config = dict(
    n_layer=11,
    d_model=512,
    n_head=4,
    n_kv_head=4,
    head_dim=128,
    d_mlp=2048,
    vocab_size=8192,
    activation='tanh_gelu',
    norm='layernorm',
    norm_place='pre',
    norm_eps=1e-06,
    positions='learned',
    qk_norm=False,
    attn_scale=0.0884,
    bias='all',
    tie_embeddings=True,
    parallel_block=False,
    init='uniform',
    init_std_qkv=0.0217,
    init_std_o=0.00463,
    init_std_up=0.0217,
    init_std_down=0.00463,
    optimizer='adamw',
    lr=0.000914,
    beta1=0.9,
    beta2=0.99,
    weight_decay=0.092,
    lr_head=0.00603,
    grad_clip=1.0,
    warmup_steps=206,
    schedule='cos',
    final_lr_fraction=0.0,
    batch_tokens=65536,
    seq_len=2048,
    doc_mask=True,
    train_tokens=491000000,
    steps=7493,
    dataset='wikipedia_en',
)
MLP neurons of a small language model. Each row is named by its layer, matrix (up: input weights) and neuron, and shows model dimensions 16-79. Each number is 50 + 10 x the weight over its row's rms, rounded and kept within 0 to 99.
A block is one neuron, or neurons of one layer that tend to fire together. After each block is what it responds to, as a language model described it from the Wikipedia text at the highest values.

L2.up389:45 60 56 33 51 41 53 76 56 51 67 43 45 49 50 62 62 67 29 32 50 52 71 43 61 50 67 48 61 43 50 50 51 57 49 36 54 52 39 47 49 46 27 49 80 53 42 53 55 45 46 41 50 50 47 51 53 42 44 64 61 41 54 44
L2.up807:46 45 59 36 53 38 54 69 39 47 49 49 32 49 52 54 63 52 26 24 51 50 63 45 73 48 54 53 75 46 58 46 43 52 51 50 54 44 42 43 44 41 37 59 74 47 42 45 48 43 46 49 54 45 50 35 53 50 45 58 52 44 64 42
L2.up1499:53 60 52 39 46 47 52 56 45 41 31 38 51 51 56 57 64 46 32 52 60 51 55 60 55 54 71 39 45 43 49 49 47 57 44 47 60 56 51 63 31 49 27 61 68 52 49 58 54 42 36 49 60 25 61 40 60 48 46 53 45 41 43 45
L2.up1691:44 59 31 48 43 32 49 68 33 37 34 51 40 48 65 33 52 42 31 41 58 56 73 50 61 60 67 42 63 53 60 61 50 55 43 49 50 52 38 45 32 40 49 42 63 39 55 54 34 42 48 48 58 50 50 59 42 45 48 58 43 46 61 51
Description: Inside quoted text. Tokens just inside an open double quotation mark, such as the first words, word pieces and punctuation of quotes, titles and scare-quoted terms (e.g. "Astonishingly good.", "Pride and Pinion", "sexy").

L8.up197:53 48 55 59 48 42 38 46 38 62 57 61 57 46 57 61 60 68 52 60 40 50 49 51 52 56 48 43 62 36 63 77 47 50 40 49 62 47 51 50 51 41 46 39 59 50 47 39 51 51 40 55 52 43 26 41 61 47 59 44 52 64 58 29
L8.up364:44 74 42 23 49 51 60 37 38 57 58 65 60 68 62 69 49 47 34 46 49 48 53 71 55 57 45 53 54 56 43 67 49 40 49 71 42 47 56 50 35 54 43 47 37 30 50 53 57 56 34 58 47 43 58 59 57 67 53 56 62 42 53 38
L8.up623:43 54 18 51 61 39 46 47 26 41 74 64 30 34 45 48 59 36 45 66 51 62 58 64 56 52 54 46 61 60 54 50 46 68 36 50 53 43 73 50 73 61 64 32 48 61 52 45 43 31 41 50 67 52 41 25 42 66 54 50 48 58 52 48
L8.up967:52 47 40 41 51 43 44 56 25 47 50 60 51 41 60 77 55 46 52 62 54 53 55 59 51 53 59 48 66 37 49 49 49 53 44 53 39 41 51 29 51 43 64 37 45 56 53 56 42 47 52 57 57 54 61 45 50 51 61 43 56 45 58 37
L8.up1091:37 44 41 34 57 68 64 48 38 39 51 80 37 50 67 75 67 40 53 50 43 52 58 60 34 44 47 54 54 48 49 54 50 60 48 39 56 52 46 45 51 51 53 33 45 43 57 51 48 44 71 48 57 29 43 42 42 38 48 56 66 49 53 26
L8.up1312:51 65 39 50 35 46 62 57 41 59 51 60 57 54 55 61 39 52 58 53 67 48 61 50 49 46 53 56 51 37 39 59 29 62 36 64 38 55 65 42 52 40 48 47 68 41 61 67 55 46 41 42 54 44 58 44 56 65 60 59 61 51 53 47
L8.up1344:48 59 61 51 51 43 53 29 35 65 62 56 66 57 47 57 70 60 50 43 59 67 55 47 36 52 51 68 58 53 44 37 48 54 48 47 58 48 54 44 55 40 38 45 54 43 60 34 53 41 52 45 50 52 60 43 50 57 47 48 42 40 36 48
L8.up1546:61 49 59 26 49 56 49 45 60 67 65 64 45 56 39 55 52 55 46 63 56 48 58 52 46 46 47 56 49 55 41 59 47 57 56 66 36 51 47 42 47 44 57 47 40 60 49 42 47 50 53 52 44 64 82 44 65 50 64 43 55 41 46 44
Description: Role or occupation nouns. Final token of an occupation or category noun in definitional phrases like "was an American ___" in bios and lists, such as cricketer, columnist, economist, priest.

L8.up485:50 53 48 52 46 46 46 45 36 47 55 43 59 34 51 54 59 50 49 48 46 48 57 39 46 53 63 41 51 52 51 42 54 56 33 11 57 48 46 46 48 50 55 57 56 55 39 48 51 66 54 40 53 66 49 42 52 31 47 48 50 55 29 48
L8.up842:52 49 52 57 65 55 54 50 59 34 63 63 48 52 59 74 52 53 57 33 63 72 46 48 43 33 57 62 49 40 56 52 52 50 50 46 53 55 42 55 45 65 46 55 58 51 49 66 56 51 62 53 29 56 46 54 33 47 37 61 37 35 45 38
L8.up914:49 44 44 32 48 41 45 59 35 58 35 48 57 49 46 54 46 45 47 59 46 53 53 35 47 46 68 51 57 47 68 62 56 55 28 52 60 49 42 67 50 45 32 32 67 44 65 47 31 63 69 43 46 52 61 56 50 51 58 68 45 42 55 47
L8.up1224:34 52 42 52 51 53 41 52 49 56 64 58 42 28 70 30 41 50 32 41 43 65 53 37 23 56 67 48 52 45 48 41 36 63 47 41 57 51 62 52 52 60 55 37 54 45 47 30 47 35 57 53 49 56 68 46 43 44 52 57 51 59 48 37
L8.up1243:41 82 43 37 48 47 61 44 54 46 47 54 46 42 57 50 60 60 55 53 61 39 43 45 47 41 50 44 55 65 71 65 36 57 60 55 41 45 46 43 54 60 53 41 49 50 55 53 48 63 57 46 51 60 46 58 55 54 28 49 44 35 39 32
L8.up1332:52 36 57 54 50 52 34 88 32 39 50 67 45 22 64 47 50 42 50 46 39 57 54 64 63 49 53 44 64 57 66 57 36 57 44 60 32 63 42 39 47 58 40 56 50 41 52 53 43 49 56 49 48 51 52 52 52 58 41 42 50 58 51 44
L8.up1441:46 32 38 52 49 21 46 55 30 43 59 68 36 56 37 59 38 51 53 41 55 48 46 59 60 47 68 42 52 40 49 60 36 36 33 59 63 60 52 31 77 60 27 40 37 48 53 55 59 61 38 58 47 62 53 35 46 36 44 35 41 42 55 58
L8.up1830:32 55 49 50 47 42 39 54 35 35 61 51 39 37 71 37 55 29 51 48 51 62 73 55 48 41 51 42 37 40 39 64 59 71 54 42 39 42 56 34 46 49 47 62 45 51 46 47 64 43 56 52 63 52 49 51 55 51 56 42 66 51 48 30
Description: Word-initial F fragments. First-piece fragments of split words, chiefly a capital F opening quoted song or episode titles ("Fix Me", "Friends", "Future Tense"), plus pieces like fa, stab, ref.

L5.up455:46 52 59 56 44 44 34 54 40 56 67 48 57 48 38 57 52 56 43 51 48 51 71 51 62 68 47 46 48 50 54 45 49 34 57 62 65 50 63 52 34 42 30 62 71 53 61 47 50 43 41 57 38 33 36 52 57 61 41 68 42 54 47 51
L5.up1719:54 60 50 43 64 67 39 68 36 43 47 47 58 38 50 49 62 51 54 57 36 57 46 49 44 62 63 47 52 40 65 45 35 31 37 58 61 60 50 59 57 50 39 62 57 40 70 51 47 60 52 43 38 60 60 55 55 35 39 50 42 54 41 45
Description: Digits in statistical figures. Decimal points and digits inside numbers in infoboxes and tables, especially converted values in parentheses (0.7/km², 7.71 sq mi), plus cell pipes after turnout figures.

L8.up344:61 49 43 38 57 60 52 43 25 38 55 40 57 66 45 41 65 52 51 51 60 55 62 40 59 53 54 57 40 47 61 61 43 53 39 59 67 46 32 61 50 46 58 52 60 63 73 61 52 59 19 39 40 54 38 61 52 50 51 49 37 52 50 60
L8.up358:67 44 46 37 45 47 37 61 55 43 50 45 54 54 61 59 43 51 59 67 52 68 59 55 40 49 53 46 50 35 54 62 34 49 36 48 66 64 43 52 52 67 55 58 59 49 61 56 52 46 45 49 65 40 54 69 42 43 59 45 26 46 72 50
L8.up484:52 47 64 55 40 52 28 45 52 37 64 43 52 60 39 46 58 45 41 72 31 62 57 49 67 48 69 43 39 48 50 51 38 50 54 32 64 61 43 60 51 44 53 64 44 51 65 51 64 51 45 51 54 61 59 50 50 53 43 79 53 60 60 45
L8.up772:45 68 66 42 53 62 45 50 52 62 45 61 73 35 64 46 60 55 42 44 67 80 47 47 47 61 46 72 56 53 68 49 38 46 53 48 60 46 30 49 27 63 43 63 55 26 50 53 59 53 52 55 43 52 52 55 51 33 45 59 49 48 49 65
L8.up822:56 34 58 63 55 44 34 51 46 76 52 42 59 34 50 37 27 47 46 45 51 50 58 44 48 48 58 72 70 41 57 35 49 43 39 47 46 68 48 42 56 50 58 73 30 46 62 47 48 40 58 48 37 37 57 54 72 48 34 35 30 61 36 37
L8.up1008:52 44 47 48 59 62 49 46 52 46 51 45 55 47 45 53 49 47 58 43 50 66 57 41 60 57 65 56 49 37 61 49 52 43 54 60 45 64 55 56 50 58 55 55 48 50 59 52 70 70 50 48 57 34 65 48 58 61 23 60 52 46 38 55
L8.up1810:71 47 48 47 47 40 54 55 40 63 45 52 46 46 54 50 49 42 46 38 51 58 62 63 59 80 69 57 55 48 43 43 47 31 44 45 49 58 51 62 52 53 42 44 44 46 49 35 39 50 57 45 49 59 48 30 43 35 55 52 32 55 48 39
L8.up1934:49 52 58 42 42 76 34 43 45 45 67 38 55 48 53 51 60 41 65 40 57 49 57 34 42 43 50 43 50 33 68 55 27 55 68 46 50 52 44 52 40 57 51 53 40 44 41 55 63 74 44 34 50 54 56 50 55 38 38 56 47 50 60 56
Description: Token after numbers. Tokens right after a number in stats or data text, e.g. units (13.6 kn, 135 m), "of" (44 of), table bars, digits; also name starts in sports lists.

L2.up147:47 45 41 58 47 73 56 56 50 48 68 43 53 50 52 44 25 36 68 54 41 50 55 41 48 42 49 44 56 63 58 46 51 46 59 50 65 45 48 25 43 49 56 53 51 57 59 34 42 60 56 53 41 57 50 62 53 55 55 48 63 43 55 57
L2.up730:51 32 41 45 60 33 29 50 32 50 45 44 73 48 47 47 49 57 39 60 57 48 55 50 59 60 66 60 45 44 61 71 57 56 51 41 63 62 55 56 30 52 59 60 58 52 50 49 41 44 45 51 42 50 59 45 55 54 54 35 38 52 28 35
L2.up743:50 66 36 56 52 53 34 78 35 54 52 52 53 53 28 38 64 51 51 42 52 42 62 28 46 62 68 38 57 48 65 43 53 45 55 39 72 49 58 44 52 43 48 52 56 54 55 41 34 41 55 56 46 31 60 57 52 55 36 59 44 59 47 33
L2.up1648:42 48 55 36 44 38 48 63 38 46 21 69 61 44 34 56 61 53 48 57 51 51 44 74 46 53 41 55 43 43 55 50 54 52 58 43 69 64 53 56 32 58 24 59 48 35 39 58 54 61 35 58 48 36 63 49 57 40 45 30 39 49 18 54
Description: Numeric decimal points and brackets. Decimal points and opening parentheses after numbers in tables, stats and coordinates (13.32, 85.56694, 9 (49)), plus occasional abbreviation periods (No., red.).

L8.up56:45 62 33 28 46 29 57 39 45 60 57 57 49 41 25 47 55 61 35 35 65 52 46 57 48 69 66 47 46 65 55 50 44 48 27 49 53 40 52 65 45 55 49 61 59 43 44 46 38 50 65 52 50 42 54 42 49 43 37 24 55 61 46 51
L8.up492:33 67 38 44 60 44 50 51 52 53 42 51 38 42 48 57 47 54 45 42 34 58 58 58 42 39 44 55 50 39 70 62 45 50 59 53 70 67 45 64 42 49 50 45 45 38 57 40 51 47 51 49 46 55 53 62 43 61 51 74 60 32 68 49
L8.up520:40 55 52 35 56 57 51 45 57 61 76 56 41 46 68 59 49 65 25 52 65 56 61 55 48 48 59 64 46 56 71 49 47 67 49 49 49 62 53 46 36 46 48 36 44 50 66 36 47 53 41 48 38 37 51 30 66 35 49 43 66 40 60 41
L8.up975:35 41 44 48 51 46 38 45 55 42 53 53 27 44 62 51 57 48 44 44 48 50 53 57 46 57 44 54 65 58 56 39 54 62 48 47 55 46 57 64 48 45 43 55 54 47 56 34 52 43 34 44 33 39 48 56 55 55 67 61 27 41 50 39
L8.up1534:48 44 54 40 54 47 64 49 46 38 72 58 52 55 60 56 61 52 43 52 57 68 47 48 40 54 47 65 67 51 51 71 50 57 36 57 50 53 52 51 36 51 41 44 57 48 39 52 56 65 59 48 44 48 50 34 54 42 51 41 52 54 55 49
L8.up1725:44 55 45 57 56 45 61 46 46 51 50 57 54 52 57 62 58 57 26 52 73 56 65 43 48 49 49 54 42 41 68 50 48 50 50 25 54 58 40 51 52 54 32 39 56 45 43 54 38 45 41 46 41 53 45 61 63 37 41 61 47 65 68 53
L8.up1970:57 59 34 37 47 46 64 39 63 29 55 44 51 43 36 53 66 54 41 57 57 33 43 67 38 56 51 59 50 62 45 47 47 49 42 23 45 59 50 54 33 50 42 48 44 48 51 44 41 40 57 52 40 44 60 42 52 44 68 48 53 53 33 48
L8.up2014:38 65 57 30 43 31 56 34 48 64 52 52 43 59 47 64 54 74 23 48 55 65 42 57 40 50 55 41 46 48 66 50 41 61 39 47 65 63 38 29 65 69 61 62 67 47 61 47 29 48 44 37 35 27 33 47 42 41 48 45 27 51 34 51
Description: Table separator dashes. The third hyphen of "---" cells in markdown table divider rows after header lines such as | No. | Title |, and more weakly word-joining hyphens, slashes and en dashes (Counter-Strike, follow-up, Indian/Asian, Velocio–SRAM).

L2.up751:58 38 56 45 55 38 27 41 35 57 69 72 52 39 37 42 36 37 53 49 51 54 44 79 53 60 52 66 46 45 52 46 48 61 53 45 47 40 47 56 54 52 42 42 53 34 40 46 31 33 55 45 40 49 66 57 45 59 44 33 42 57 60 52
L2.up1484:39 54 46 52 41 37 49 60 44 55 47 66 40 54 45 58 40 29 56 57 51 52 39 59 45 56 54 52 41 54 43 50 55 46 55 41 46 46 43 54 54 45 38 37 42 37 47 55 48 40 58 37 21 48 39 43 55 50 53 43 59 47 56 43
L2.up1705:52 49 36 65 54 64 48 55 49 39 48 57 37 49 52 48 50 44 60 44 53 49 51 53 57 80 57 52 43 48 57 70 52 43 47 36 41 56 59 43 46 43 53 26 35 70 47 56 51 41 63 50 52 39 40 37 42 56 54 52 51 57 42 42
L2.up1706:52 45 48 55 46 55 45 54 47 57 52 68 43 42 43 28 49 40 49 50 52 52 56 61 65 67 52 38 45 40 48 47 49 42 46 29 46 45 39 49 40 45 57 33 54 36 36 39 47 27 53 50 44 51 42 46 46 49 45 52 55 50 54 37
Description: Newline after headings. The line break that ends a wiki section heading (==History==), a table caption (District 19 election, 2018) or a table header row, just before table rows, list items or body text.

L2.up983:30 46 59 61 54 61 32 50 36 54 60 38 60 49 48 58 61 58 59 54 48 54 77 33 44 61 74 46 44 36 64 43 45 25 35 38 76 44 40 49 45 49 51 45 71 49 77 41 35 63 39 50 53 33 34 46 52 50 46 47 53 54 48 46
L2.up1156:52 51 49 37 52 45 47 49 42 29 38 36 54 55 49 61 53 66 61 51 48 65 56 40 41 44 50 48 45 67 64 53 43 42 52 61 68 54 48 40 59 53 32 50 36 26 51 48 46 47 61 40 51 45 41 53 45 55 58 40 49 38 27 29
L2.up1323:44 40 59 51 41 60 40 54 41 58 69 66 48 49 53 47 46 38 62 55 45 40 50 41 53 54 57 52 48 39 48 50 49 48 45 43 49 45 60 46 41 49 65 45 56 55 65 58 50 53 40 44 43 38 40 49 53 42 61 44 37 62 51 53
L2.up1483:38 53 51 42 46 61 57 53 50 59 49 84 49 60 48 56 57 47 52 55 57 47 78 43 37 43 73 60 57 42 50 47 45 42 33 40 63 50 56 47 35 66 57 35 55 65 57 38 50 71 54 51 44 41 40 47 51 47 66 59 60 56 49 38
Description: Article title heading end. Closing = after a new article's title heading, e.g. "= Afade language =", "= Last Bus to Woodstock ="; more weakly, table-cell | separators, and is after a subject.

L5.up1329:36 46 43 55 59 39 50 84 57 44 56 52 56 38 51 48 53 43 42 37 50 56 54 60 67 58 52 68 58 55 74 60 46 35 59 60 57 69 48 34 36 40 50 65 66 46 58 35 38 34 47 50 28 44 58 40 34 46 55 50 35 47 50 56
L5.up1799:40 50 49 53 50 45 52 50 56 33 46 46 53 38 38 63 59 57 58 45 51 64 53 49 39 60 61 53 65 53 66 71 52 36 36 42 65 74 72 32 44 48 62 35 51 34 38 48 39 46 49 52 27 22 44 48 46 50 35 45 34 45 42 37
Description: Clause-linking conjunctions. Conjunctions like but, and, as that start a new clause or list item, mostly right after a comma, e.g. ", but the", ", and received".

L5.up770:37 42 54 37 72 62 54 67 40 35 68 63 42 53 39 76 42 46 42 57 68 65 44 48 39 40 53 61 36 71 49 37 43 49 52 36 52 56 44 42 52 58 43 67 33 59 60 48 29 55 41 48 52 51 71 53 37 36 52 42 40 41 41 39
L5.up1272:50 43 49 40 57 53 30 64 54 42 58 55 61 71 62 54 45 49 46 48 51 45 73 46 27 50 39 34 38 60 47 44 33 55 54 58 45 51 32 46 51 48 53 68 42 60 52 50 35 47 48 57 39 56 48 39 33 55 52 52 45 48 32 48
Description: Word-initial fragments after verbs. First piece of a split word, or an apostrophe before a contraction, right after was/is/were/are/he, as in pro(duced), tri(angular), she's, I'll.

L5.up63:35 47 49 40 42 55 53 40 58 62 45 42 44 42 59 36 43 53 44 42 39 56 43 53 56 58 56 51 43 53 54 58 38 36 46 54 56 49 41 62 39 41 53 42 47 49 55 41 53 39 40 50 41 38 49 52 41 46 46 52 62 61 57 54
L5.up1798:43 45 39 65 34 55 51 52 53 44 71 58 58 54 63 58 70 45 50 49 59 52 57 44 50 64 38 37 51 34 66 54 35 52 49 52 59 45 48 45 61 54 58 53 55 42 72 38 52 51 59 49 51 35 67 53 47 35 59 53 40 55 40 51
Description: Role and title nouns. Nouns naming a person's role or office, often after a modifier, e.g. club manager, vice mayor, technical director; occasionally author-crediting by.

L2.up1606:45 52 50 51 40 59 58 35 45 57 58 43 54 45 53 66 34 38 45 54 41 43 60 54 49 48 37 45 55 47 56 50 39 59 42 47 48 45 33 60 49 49 49 31 61 41 87 64 55 66 38 56 58 47 49 55 59 54 47 41 50 57 56 49
L2.up1654:54 54 43 56 44 29 53 50 48 44 71 53 34 44 52 36 53 38 49 44 53 39 56 52 62 47 62 53 46 53 55 61 41 50 61 67 60 50 55 43 53 52 53 58 58 60 67 41 50 44 54 41 51 33 44 53 48 58 50 46 53 52 48 46
L2.up1731:33 63 56 62 66 54 57 64 44 47 41 63 62 50 27 54 69 43 49 59 72 72 59 42 34 50 57 41 48 58 57 49 44 47 38 44 54 67 34 56 74 51 40 61 50 29 48 44 33 41 47 25 29 36 37 53 43 57 49 32 40 57 29 55
L2.up1757:64 57 51 52 43 58 37 48 48 54 62 57 49 49 64 69 51 45 54 63 52 43 69 47 41 50 53 58 31 55 54 69 37 56 42 36 37 42 22 50 45 57 52 51 56 47 67 54 38 44 51 44 55 44 49 43 46 47 48 57 49 56 44 49
Description: Abstract institutional nouns. Abstract nouns or noun stems for institutional, administrative or developmental activity, often after an article or adjective, e.g. development, communication, legisl(ation), management.

L5.up680:55 39 41 68 35 51 39 47 32 53 60 45 44 64 51 42 51 61 46 64 54 54 54 58 55 63 49 55 55 45 50 32 51 42 42 52 52 53 42 50 65 37 46 66 48 57 58 38 31 44 47 66 36 55 46 49 43 52 53 36 50 43 51 50
L5.up1836:43 69 55 46 43 34 62 55 34 60 35 52 48 62 58 62 53 65 39 37 59 57 49 42 48 51 50 47 26 50 53 46 45 59 44 55 46 40 37 53 57 55 48 59 47 59 37 55 51 64 54 37 54 45 54 33 43 37 29 56 47 49 38 44
Description: Word starts after copulas. First piece of a verb, participle or adjective right after was, is, been or be, as in been ex-emplified, was dis-missed, be pres-cribed, is highly pro-bable.

L8.up258:43 49 42 47 47 38 63 52 55 55 39 55 51 48 45 40 52 66 38 54 75 55 47 61 43 53 78 54 41 63 58 48 45 51 44 47 61 44 42 52 50 57 42 43 64 33 57 53 38 55 61 51 34 46 60 47 44 45 28 33 56 60 43 41
L8.up472:40 54 51 52 53 56 46 58 42 40 53 65 44 49 69 58 41 61 51 50 48 50 42 40 31 53 47 46 51 59 72 62 40 53 50 65 42 38 44 58 49 63 55 50 50 68 72 41 48 50 58 29 28 23 49 57 44 43 34 59 45 61 47 41
L8.up684:34 56 42 47 64 33 54 44 57 53 34 49 49 38 38 50 45 75 39 55 60 38 47 38 53 60 27 61 57 38 72 48 37 56 53 68 51 40 44 44 54 51 45 68 37 65 56 61 41 44 39 33 17 46 49 54 47 29 50 60 43 41 29 39
L8.up995:35 45 44 37 54 61 37 50 46 63 35 49 45 49 29 40 31 87 40 52 68 49 51 52 51 34 47 70 57 46 64 43 57 53 42 40 65 51 50 54 53 46 50 67 35 42 66 48 50 48 45 43 46 52 58 59 52 22 57 50 30 65 49 56
L8.up998:39 44 53 64 39 60 53 54 47 44 54 54 56 43 57 59 32 47 40 43 68 56 52 42 47 48 55 62 54 58 69 39 51 45 56 57 59 56 28 46 59 61 51 61 66 35 57 59 47 72 49 50 29 58 47 43 57 45 31 51 23 62 48 39
L8.up1009:28 42 25 53 56 46 49 40 40 56 36 54 41 56 43 57 45 63 42 54 45 62 45 40 53 58 51 44 46 54 56 44 52 62 36 37 63 61 31 40 57 45 37 62 57 55 64 51 50 50 52 42 32 47 50 46 63 31 47 51 47 44 35 62
L8.up1877:48 61 63 47 51 46 30 66 42 47 50 38 43 53 39 48 51 58 38 58 65 62 42 44 46 51 48 60 51 65 66 41 46 60 38 43 48 44 43 30 45 41 38 38 40 56 50 63 50 47 42 26 47 54 53 43 62 36 29 54 52 49 41 48
L8.up2039:42 48 25 55 52 33 40 71 29 42 59 68 57 47 46 33 55 43 46 63 59 54 47 42 49 39 49 55 50 54 75 48 53 51 65 39 45 56 60 51 60 53 43 51 49 29 55 50 47 37 54 38 42 27 54 60 34 52 38 53 41 56 30 37
Description: Word starts and quote openers. Opening quote marks after "said," or "wrote," in quotations, plus first fragments of split words (gu-, compl-, expl-, in-ju-) and decimal points.

L5.up472:28 48 36 64 47 60 52 56 48 45 61 55 50 47 46 55 59 54 42 54 64 63 55 35 67 40 39 43 49 67 54 51 57 68 61 35 46 48 40 54 45 38 40 42 60 52 57 51 61 47 53 50 41 50 55 58 43 54 45 44 64 57 47 48
L5.up494:49 64 52 43 54 52 52 46 67 41 44 54 45 45 43 44 56 52 53 61 40 66 48 61 47 56 56 74 39 39 58 60 48 61 43 40 54 59 40 63 44 51 44 39 56 46 65 62 51 55 55 59 37 42 57 45 43 37 47 44 43 54 54 47
Description: Markdown table separator dashes. Hyphens in the |---|---| separator row under a Markdown table header, mostly in the last cell before the row's end (election results, track listings); occasionally the newline after a header row.

L8.up51:40 45 60 63 53 62 57 42 31 60 62 59 51 52 29 75 60 67 47 71 62 45 43 64 56 53 57 60 36 51 64 76 52 61 47 50 49 46 57 50 54 59 52 47 50 42 54 41 55 40 50 49 34 55 67 33 62 39 47 51 37 48 32 43
L8.up79:40 29 56 54 50 33 45 46 41 50 53 48 50 36 54 47 57 47 54 44 49 58 63 66 45 40 49 37 36 50 54 57 40 39 54 53 74 60 67 67 64 53 40 51 68 47 40 29 56 60 54 51 51 48 57 30 52 64 66 55 49 46 32 48
L8.up91:45 46 46 57 42 64 50 66 41 58 42 38 46 46 58 52 47 49 61 65 53 40 52 38 57 55 48 53 44 49 57 49 34 45 57 45 51 49 37 56 62 66 41 55 45 55 66 40 40 52 59 16 51 64 45 55 49 43 50 54 52 43 47 25
L8.up431:37 40 47 57 62 36 41 50 39 42 68 56 55 45 52 48 39 45 53 39 40 46 57 42 58 57 54 52 49 58 63 68 48 51 45 48 57 44 48 37 57 53 62 37 72 54 61 49 61 52 44 55 53 38 48 39 47 41 43 65 50 54 48 51
L8.up1548:39 36 43 46 59 49 37 49 38 44 48 49 53 55 45 58 63 46 50 66 57 62 54 59 34 54 39 70 51 29 71 50 41 60 53 44 37 34 31 68 41 43 54 34 51 44 50 41 51 61 40 48 64 29 63 34 49 39 47 49 45 59 42 48
L8.up1580:22 57 65 39 46 62 59 43 51 59 42 53 54 43 48 61 57 67 26 32 46 54 48 48 53 47 56 59 48 52 50 40 43 72 25 53 56 59 25 58 37 54 52 33 60 50 57 58 58 58 46 50 33 41 53 40 39 56 27 57 44 38 51 39
L8.up1833:37 42 44 58 52 59 32 54 51 56 41 53 53 51 56 67 42 57 53 56 54 52 51 51 41 42 55 41 59 27 53 32 29 54 38 58 48 40 51 45 59 54 46 61 52 62 74 64 39 46 68 35 29 46 52 39 61 31 37 49 40 47 54 50
L8.up1995:59 47 39 49 71 51 45 39 53 57 29 54 41 57 49 45 49 68 54 74 49 45 53 57 38 40 51 47 31 36 59 58 43 67 45 53 41 38 42 50 49 50 55 46 60 53 71 35 44 49 42 26 55 47 53 49 71 41 52 48 50 54 48 39
Description: Verb stem before suffix. Word-stem pieces, mostly verbs, cut just before an inflectional ending such as -s, -ed or -ing, e.g. det-ache-d, pres-erve-d, belong-s, desc-rib-ing.

L5.up358:43 62 40 38 42 47 55 73 34 39 55 52 56 32 50 38 60 58 54 61 41 53 53 50 52 37 48 49 67 63 52 60 49 56 52 60 41 57 44 54 59 52 40 56 46 40 59 44 41 42 64 54 50 64 76 64 41 44 49 47 58 40 31 42
L5.up975:45 47 40 52 55 51 58 30 39 25 38 47 62 49 50 50 64 58 56 49 60 47 44 56 53 40 48 67 47 51 57 55 44 42 52 45 57 70 53 37 46 39 41 56 61 38 53 49 39 64 52 53 36 59 31 57 35 48 47 50 48 64 29 41
Description: Row-leading years in lists. First token of a new row or list item in tables and chronological lists, mostly years like 1971, 2002, 1995–96, sometimes capital F word starts.

L2.up213:43 52 61 57 29 53 31 61 70 64 75 58 41 45 74 41 59 31 48 50 64 36 62 21 39 56 52 50 45 63 55 43 56 49 55 35 57 49 40 64 47 52 52 40 38 47 45 33 55 49 49 48 40 54 45 40 55 48 48 65 51 49 57 46
L2.up632:50 71 64 62 38 64 51 57 65 49 72 56 71 53 50 56 59 54 63 70 62 48 62 14 36 63 65 57 44 58 57 50 56 45 58 61 67 57 44 38 37 49 40 56 43 39 58 46 51 44 48 51 46 57 51 42 52 45 56 48 54 46 49 37
L2.up1850:43 64 42 49 47 66 56 48 70 33 53 49 55 49 47 39 77 49 57 60 52 49 63 45 33 57 50 47 24 50 55 58 52 45 62 38 55 39 34 55 62 63 34 53 51 49 50 46 41 52 68 54 44 43 53 45 56 55 64 50 57 51 46 21
L2.up2045:57 49 43 58 51 91 46 48 62 60 64 38 50 56 47 38 59 45 64 62 50 40 36 55 41 45 39 66 34 50 49 50 47 40 57 53 44 44 58 47 45 67 54 36 47 55 46 39 65 57 42 53 40 45 38 52 44 45 63 39 47 48 40 48
Description: Quotation marks and hyphens. Straight double quotes, mostly closing ones after a song title or quoted passage ("Crazy Man Dance", "crossbook swaps"), plus some opening quotes and compound hyphens (anti-tank, top-level).

L8.up446:41 53 52 58 34 36 47 68 54 48 58 44 44 51 38 63 56 65 43 51 51 74 56 34 56 57 53 54 58 56 42 52 48 69 47 74 40 59 43 32 63 45 49 46 50 43 56 54 42 62 67 59 53 54 54 39 52 53 38 54 52 36 40 47
L8.up454:41 39 41 55 48 49 36 53 53 31 52 42 37 31 41 56 35 49 59 71 62 55 51 59 60 53 66 44 53 46 74 55 44 50 49 49 54 30 45 50 48 47 37 42 75 44 55 63 46 36 44 58 39 50 54 54 57 44 56 50 49 50 43 52
L8.up570:28 37 45 53 46 46 55 57 45 55 50 72 37 50 37 39 62 54 33 45 50 79 44 48 64 32 61 54 56 40 62 52 41 69 44 63 57 63 52 46 54 38 55 39 49 48 57 39 45 37 51 69 41 55 58 34 50 37 55 63 48 48 34 60
L8.up619:47 52 41 48 37 49 36 72 35 58 44 60 39 32 39 50 57 41 49 55 53 55 42 51 52 39 42 57 38 34 49 52 31 61 51 51 64 49 44 51 51 19 48 52 41 49 47 51 36 34 51 52 51 57 46 48 56 39 47 45 65 50 48 64
L8.up868:46 42 53 61 61 52 53 62 56 34 56 71 38 55 52 71 44 56 58 61 61 60 47 47 46 39 62 52 58 35 62 52 54 44 48 50 57 53 40 37 53 53 54 54 66 66 34 59 37 49 60 67 43 32 63 48 33 37 36 54 42 63 34 61
L8.up1071:49 37 48 61 55 39 48 47 62 49 39 56 42 60 49 48 36 57 49 48 52 42 54 52 55 46 31 43 67 54 60 49 40 52 44 48 39 56 32 52 56 52 56 41 65 35 46 42 54 38 47 55 24 25 42 56 46 45 66 34 38 62 50 40
L8.up1073:44 36 37 39 54 45 41 66 57 38 44 57 66 44 44 52 59 52 46 46 57 57 46 40 57 67 56 68 67 44 46 57 46 56 55 47 60 37 43 55 30 46 55 50 59 53 40 54 42 49 52 54 52 60 53 61 49 51 61 58 26 45 43 71
L8.up2037:51 35 56 59 54 52 40 53 48 49 37 51 42 36 64 68 49 43 55 52 45 53 74 55 51 55 51 56 34 47 57 59 50 54 39 32 45 42 42 57 35 50 63 50 28 42 38 48 31 56 54 58 50 29 34 60 41 38 43 52 46 42 34 46
Description: Clause-linking conjunctions. Conjunctions that open a new clause, usually right after a comma, especially so, but, and, however, and though, plus stray so word pieces as in so-called and soccer.